config.yaml
num_hidden_layers: 12
hidden_size: 160
num_attention_heads: 2
num_key_value_heads: 2
head_dim: 64
intermediate_size: 448
vocab_size: 2048
hidden_act: "swiglu"
norm: "rmsnorm"
norm_place: "pre"
norm_eps: 1e-05
positions: "rope"
rope_theta: 10000.0
rope_fraction: 1.0
qk_norm: true
attn_scale: 0.125
bias: "qkv"
tie_word_embeddings: true
parallel_block: false
init: "uniform"
init_std_qkv: 0.0657
init_std_o: 0.0
init_std_up: 0.0657
init_std_down: 0.0
optimizer: "cautious_adamw"
learning_rate: 0.00191
beta1: 0.9
beta2: 0.95
weight_decay: 0.056
lr_head: 0.0061
warmup_steps: 510
schedule: "wsd"
decay_fraction: 0.899
decay_shape: "sqrt"
final_lr_fraction: 0.0
batch_tokens: 32768
max_seq_len: 1024
doc_mask: false
train_tokens: 250300000
max_steps: 7639
dataset: "wikipedia_en"
MLP neurons of a small language model. Each row is named by its layer, matrix (gate and up: input weights; down: output weights) and neuron, and shows model dimensions 32-159. Each number is 500 + 50 x the weight over its row's rms, rounded and kept within 0 to 999. Numbers have three digits each. A neuron's up and down rows have the sign that makes its largest values positive.
Before each neuron's rows, "fires after" lists the tokens most often just before its 100 highest values on Wikipedia text that the model never trained on.

fires after: " O", " him", " in", "l", " M", "os"
L9.gate406:538415402575475531439461501550526429473478556482517469526459605435575490575489537463475513497478405461534470522522532453535559446448607479443547466482563466505527504468485496437474563468550525580576447424579572411543531480461429466490384504473497521549402504458440461443444470446446511554584533528549520452481518459594454462520503511486549450536582596474433401543524632452493492454531
L9.up406:510507502492505493549517508442450469488521441472544552512467566465446547511544564435530488423582518528530424516539555387569498591449494488545426541511534541495446490516525470494559530613577478474516516445507448497546501529453479483563408382473565507551538499496491466600595413466488555503576577563509446535498569447486499548541472644474517567522540416421448524435442503461495438478529
L9.down406:448441499544521506529508583476470482462519453601473506509477438513490456536502461455525471529574485494462529426510501505439487519467521548504479464503489582549395489587534513413582481638504482556594460506438415491450473479502466487465429600482441479472517446503512572628437548461506478514550544511501499550564537545552572560485473528502523561520511597408480391426446465450440496420400

fires after: ",", " F", " C", "ok", " St", "ch"
L5.gate33:529542530496428422485511525503483542461522500483550360509493552521482552512529560577452387534472583457391530577582507533498503602453474463451441455422561496441513519496531533609495461461581539514510478455451463511463598463488538480575532425495582426443566544511470469552470523509520446561494573498525440477485380546521427490579504480547553553560544470533475520508411446440436463575459
L5.up33:590563505512471494523528474453573503581468455533416430439491471513465542444498550536403438423482435392534509577506564556531443552575495551461595457537531441461538373471507513535494510487541512517488584516544545409659618539499513545487447514387508494547490471536472475529502515428549474475492559403445499500506509581510457474500487564493429491435499399446543470573493510495469507458528
L5.down33:501608462471608542440505489468492518460464517452456554441494466570573531496490502521499465514428504425514556421455499450454555639511447584451500463476421505542512451481468603452410497443452594547431497538469471519421523440434466481492517555498588563524491492508433538529457499495538514555563466527520531468439568560566496564482552500537505524464445535540437447436574461511619436464527

fires after: " g", " G", "G", " Phil", " str"
L9.gate183:499466551581570561539466584600450510469482556512547555445490537427500467440355581484478452513557443496427511522401599472513455470536560452480526420542480534496458487529500502447532561525444456507521452551564514446470483489439559446505472466528534405540506418528413458430448535538541397522527476578478582562524483463422528520499541506643480482485437526577412564495516494521535442419428
L9.up183:465515539534546340515548566456486578513440536555479484547557566459505455419540484542507545524579485445498594465512552459583468615528486516500498433480492486409500545447530414477521449484474460562450460469583537466558535473402542491499513506531435418464417456461567615408437485538480483454527482572510562600480470544497448460440490581458573561550455520500400531521537500509548480561551
L9.down183:532405508445470509496462517517496545482486520467585519487445495566546478494512483582486542504654504477532507437527611518551526440552461506457484488577634547510452362410492533472453460527438439491474459531474502469518525515383496550481414382549541407504464438497533554553468425507537442516470437514491522438457509526576525466484427483483478539522556518497531527554540482523467514423528

fires after: " to", " on", "2", " September"
L7.gate195:399496510507514545433482491618571497508490563460531589524514524524506401480499511520514555507479544450562486527588548462552446466536577508456428483472480529443561518487529493363504569580565480429469449491403535444475356458417528500453519421504475528549580569436510585539551511499478494556461533529443532555517439508478507468476605492458461455472454537512488545483658490459463432530471
L7.up195:483642511546451550577449562431563551479480484519538520587505471550406464458543582574437507373467541529571541518503564548483502454442423486442488453570566444420514478481506468549481512564559491478453451571581465522482474489508499465496435466592528505456465528510480547537525534463489450480486543450488541414596590430571516517501553413600532516519478476468498430494554431530477508338493
L7.down195:455450539538458435464452489530534568476443482446449486521491456445533477492488491498315500581440467445490596488461448478523501511557493483547536608436516532482544524471502478533527475488501607489574563446553515463458481533520532510479511498484439535516548460484585464474607518506515467529442439458458488578422526484371495456555433580492561541557501484500522466524463569526497577551448

fires after: "98", "1", "96", "2", "ash", "95"
L7.gate437:503507576499486531434554439440547478460430499563606412515423525444472423416456430391486500454533471424551538583473548398438461411448522478528613559554466557469472504468532473484553456481536493497513462510518400508506539451546457483471547523543566472474541527519530526420557374439438447558551531529509451505562526460520419498467514507526433566569452524456442605495512488498430434519519
L7.up437:491451536516523437445473569581482472510525558563539551550467479431579476461503541547621459505542474527452496464527473481432468467420490480476513582513457515497366404553499525413435598473543380511522511516477429478539509457593572592485505569531508501536555491528475570503495434509473446485511480438476577490487589528471524522474499419449457430471538473490582540516461446489473413377514
L7.down437:453481607537491570481488487342521547489545392457539497484413487526564476433547438517567489463452457484544592507454554491460563540463481462555468492492542455451540473498527490525545440500543547551578541551520539453444474586488493545473477524491508445528502480504483486499533562524441556429443416514510434602538617474534411470504464485546516498516424532505472542520473510448460548520491

fires after: " t", " T", " p", " cont", " ent", " R"
L3.gate355:506434437458402523459544469555535552455527499520505567470468470507515416543467511512511486528515600479468467515548549477472478481546508450486563593588470476414546523471512437409543489438517530625551467523498494512513520544485520513438468446503453411556454416472416617551499514473508417457425536542551523408548430444513468531563470564547488472483532443535478549432434478523515543503545
L3.up355:384432542552530515576488473469444505494480442484489514465413425478439460453461440443592372497538500471524424496542495420471392483526486527493541567562597454508561450500519456445575478486552481513536544573422555501571480447537521541465441400439488482488578442528467547552399494421403509396481639412567488441546472423498449515470439435522523450519519508438537526513515459498475448513510
L3.down355:502492576537473497564528461538505554463473533488549575530480407476486517530500519418471475384582453397489521488513486451461475487457456525486533530486479487496534501536499455443514563473495436470444501527491453420447457411455409534514493466524544513479619513575661532458432443500484552500474463540542513348596504517508519476506417516490425607429426488391505505538416547497398506492486

fires after: " Ind", " ind", "%", " c", " Ad", " in"
L9.gate228:409502568458467448387400514515523531490500486592472383518591490527574469398514491438499441528455564503475437488462524472519480594423477494448539350505562523472560523515546448516451416522535536550485505466499483541523442492516435600567481492577502487477498526469432431519485579479495561469507552538559491511540563414488411500604501458465452537416514534509469446507545510475467478566496
L9.up228:475533490507542529521439490474452538577525462545481450555502466551521591501483501432494437413576487481555520453520483482515540537480439499580429435508530549518451505523511524546539548443534513522467459461412371474415481579448551498599518513488585497471467508439541562578414507615501508526451483490496459502554545596390538403453492497557432537365549512503577556542501541495464447455575
L9.down228:411456519547508582375403482424614496522540506465434549431508546495595581514504462479478527465580482466596519492524513485563553506422452508514459554522451521483420428542497557438464537488473546513384463532532524547504428552561550534448624385568444560418463500479405501413584557532539478508447508520434486471586514500536551508442506520528486494442491510570467549537501504510527537379401

fires after: " ", " as", " al", " c", "k", "–"
L9.gate357:418545538467491520595549497493506469527554457591496445506462561489501528450475560433476434400555482408534535555539491557556495598492424499489552400556362598503446487461543490495460471479548416512488539507519450544490551502423540495404423502480463496427427504468375525547465534629481486532465543481611488506558414479403415458540495408532450539429489475476434451478543459486423472483559
L9.up357:545563551527507517558511623455414540499496518491474481479557540462554502424497411575507410551485483410576525475505488453499461424464465554464523456512481464610520508610450386523567494427539531549444425481500501466518469489527514490461438568483442564548514414556564488512498471459504478461442549489525408558588477597523405423457607448451528474410439510563478431517578534505494437502551
L9.down357:569504483487475596527456548434476514505484490500480544420456471521518504526455548494528400469501473479388482389474497536503526463560469505598508522430442511422442519403466586519527573507462557476338440505621495560518575471397517518470534399508501498450523499496404526411507504604525523476528481505540436347560509537448555486431558477508553517486540494504536532483511438456470481574514

fires after: ".", " E", "E", "-"
L3.gate369:438475497482531524517495600415437462572451514513456526468442477538493489431573519488573586498493519457479378499554487553396461533432469497479444460428425498428587542522451456502486511471453496519612560446486522561442547533480496536495455521457519359430522451496472525453533500587502365500465436482553429488567553534551453378544519463486500512471560441488506449399527520445495564488486
L3.up369:591519437537481551515582496402423550497446488444493426469503504365488474540443552475543486434457465475490492529528434614457503436507405430560488500428461539543444413579521506434523499560502475601540546496493473368465532525579604555436479581488443522484527525413499515479498492504481505489493450457528457593502497492475542470536422529534498528489648472520485430509476544520458511620541
L3.down369:586545481511520489503575620499474561536521432523494425465559497447490481400521494501554576461561479486459394426485518514469528517464497508421569448461469491480495556547522588549433550610458437603531561451507553462443538523544465508564573468473506455495509490498576448578575523438560526468535457532505484490524509496508579541395503527424461562442469491533574540560496457564450530484413

fires after: " B", " A", " Phil", " G", " z", "iss"
L5.gate173:535517473522485442495483522503501591522545494559497468535336536468500500534432568574445432555551504423626524589490490456565458458490478437563412458491527536472460535503501418545491459409485553517540439537488474483504443496415521457506519479469491568507466408549502603466519494480484518445523455620477477532518446576472509456511468512490568433424526462487520585604535580470489568530512
L5.up173:530458466562451531392571586426427590517563394530451605407496492500450443529464469539489541426497457545454559497500497503559422528430487481466480493484448534453498520530521466561547471632454395547401486558481559489463443508558529479446477464466504503514452533535410582532568521439450512454433616511556473460520554499523500498427486494494501402519518541447430415510467558551462497496485
L5.down173:417460476430576574513490486520483438533494573473495532521552569480590418405463470479532488483528513542542487530438565512386509614469450451495480503463488524514499424470561496492586416563451535541521599517536540425343419465563502484572502402503494462492607457475461423497428459514559500439439521496451509454551413514563471514525490577542494519525488541619451449510502510519579584511512

fires after: "-", " n", " N", " made", " the", " est"
L3.gate26:452430362499485554430566536498575477428414454496402460510443481501453586529553584545495483523535572503500429540496462493582428472505501485461425412527504530476565491543511467503470459476448503490557510501527443445444492523445503565577517539463529559466466469455531555480458415480472468518517519526422438561580540499553543445616491540534447498547448498570445552438529535528454494467581
L3.up26:493442447532457459520482516488522444522452431501460475580500564530567533507600585567433423435494448508511538516533499477460445571494523363474519537444543528495551544498508478521597503572379567570472544476564413600519513527523507549494472528463378473573444556529509547480529504402467477543569549404477511506457523493554474503488558524508422494595540586537464499424449506599473467464468
L3.down26:439489516558536423569508629486533407456530417503469472457501464473558507469518490425492484446349522556574530544538501515500485500461461450481461537531461502433419545498615501457560447466438379511485518577482493473474505506476574453554575511527415500585587584502472517506485505506470505465395538444379484535485537442478539445480435523524518481427432482578432507512456466442541536496396

fires after: " T", "°", " t", "w", "our", "er"
L4.gate373:463471518489505490427507501514579463488427508462496549469448424544549503579558516450501533549457466537500501519510512459532559508417504523598487590583500493454500484459413517501445489504465586566496570442497538431559540513549601517511511485589451481533440598451481474506514443534407512559477578415584646480382467468589450441518539470516457547451513411499488530480541529511590414457574
L4.up373:504492501582499454538451487489590492437571519583540501556564429541453473469476551543408564373585434500610436613508499561532556499463537448505494452507521479504541531516473574630552421524448598475435489486533465497418535551550495520530566459506392528477619468438503535515527563480565453514459564442477489494416546484460547546482492538512470464491462522437455583537457487456574543564483
L4.down373:511516521505563548488478554591570499525455446495480500456481526478420557530448467491540511621437537530438520408469415540382500574515491554556427464507537510424513472465551477410453557405433499476554538532507547535618534484440514557442510441566477593583571454480496470553461499458565537455536513497510420561582403514469408434601504517505507500487456428560557532536499546448473515503519

fires after: " T", " Ind", " s", " ind", " c", " me"
L4.gate1:547443515507528520516485498457520488461527496513431461397449539443543562544452466508618439544463550396459525534405548591501407580586462443539523587469488542554582546433533609551455567436531513490460517564474443528517517479583413483571455475518454452477470432439494524581541509487454425512527597484513546601511455480489526428528558590564542497514464437552553481535464516457447383510481
L4.up1:456498547466527423625494451480498507552446429514510549471518504428428473423580481467422393474542453512532514555422504481553460515491470406520441424484507429565492438467486555465451499395484419440482548520514425450595556466491507529455481481526472496511521469555496481463568371530507585497424475425511559420471494551585450445435513524419450439495531368558479490559420519381476435437484
L4.down1:509545454599541528527476516550505600450451507496512578528509621422521577514580539463473462514565495409518490495522524544481592497453481429495452565503477439535472508436515490451549460450555458548525530521506551488488464628525403534461546528482471384507483523529534523417481555551522528520524572466551334519511554549476430404564492439381590594463571537494482493522502463463547405495515

fires after: "2", " ", " con", " M", "–", "-"
L7.gate322:510549564475513464445510453452530459473529544518514506496472470449494539418519505533502496469475505616517533611516506556501446549487411486420569473561531560530457473492518533508600573491522527540433476548552441475484473469488477406564446526525440414532458533446474527460487473405487437507520508579516515470561582490625513419505530476464534487521413431487471467577445520475465530510489
L7.up322:545537532504571501405448496516536484398558486574558498491451497452543556473648535524530505480481477565498521522471544515485512468484534547444481418630501509480500443490493545420625497482509471463468509438547579486457487461536511479535467446555508532524530524549531536449526542463430503541599423604443434513413465522548437538486515489567558483446382437481438561577460548500581463507482
L7.down322:527441646455543519456501509432505495527433557454529460569482489478428444601444492467522490522498471485626540433524490484402549490456534516580556520449536455521590528486505554512552405507483444387437477568537581461471520564511513619430568503444529529557511431538606532568432563528562552546490468563512477562484478505458490516483428415519506399534474463476553511497493442518486541482454

fires after: " Comm", " f", "m", " comm", " att", "a"
L4.gate55:452410440523443545527540443495464490499495468585615421403540506544468411501542562503603537512522436534464571585518499439535514526567459569444470521473433600385510486400522454414515557438511494593528488477453459482461577514442542586568443483393537423452477556523503550530497429536494534495537475411496564480511547475531535542469499450383522487563537488536593473446568547450493581402495
L4.up55:405505519484440422500464475496560472449583537517560485491543550541611478445542483559476491491562387519545424478452404505450448522467549492506450517438545483574517490539533529531538520550531552521466477503581402476396422548573550525455545380404501428482508454467472530551446547434469420514481447524515537449569545521515535462412475455500537530481515550513504518502422426429513534463533
L4.down55:483505446477544498496526492551503566570483428494487540528463474471511452578562520548449476458538531458556639483535543681528367548483567564473497524492540477559485491473531423563493493478486486401542506502561563568528525555414507472454491480520542558498503599492525503554478506450513461513503528496458389545461525557476535522524370537539471474567533440569480522461547442496531550518471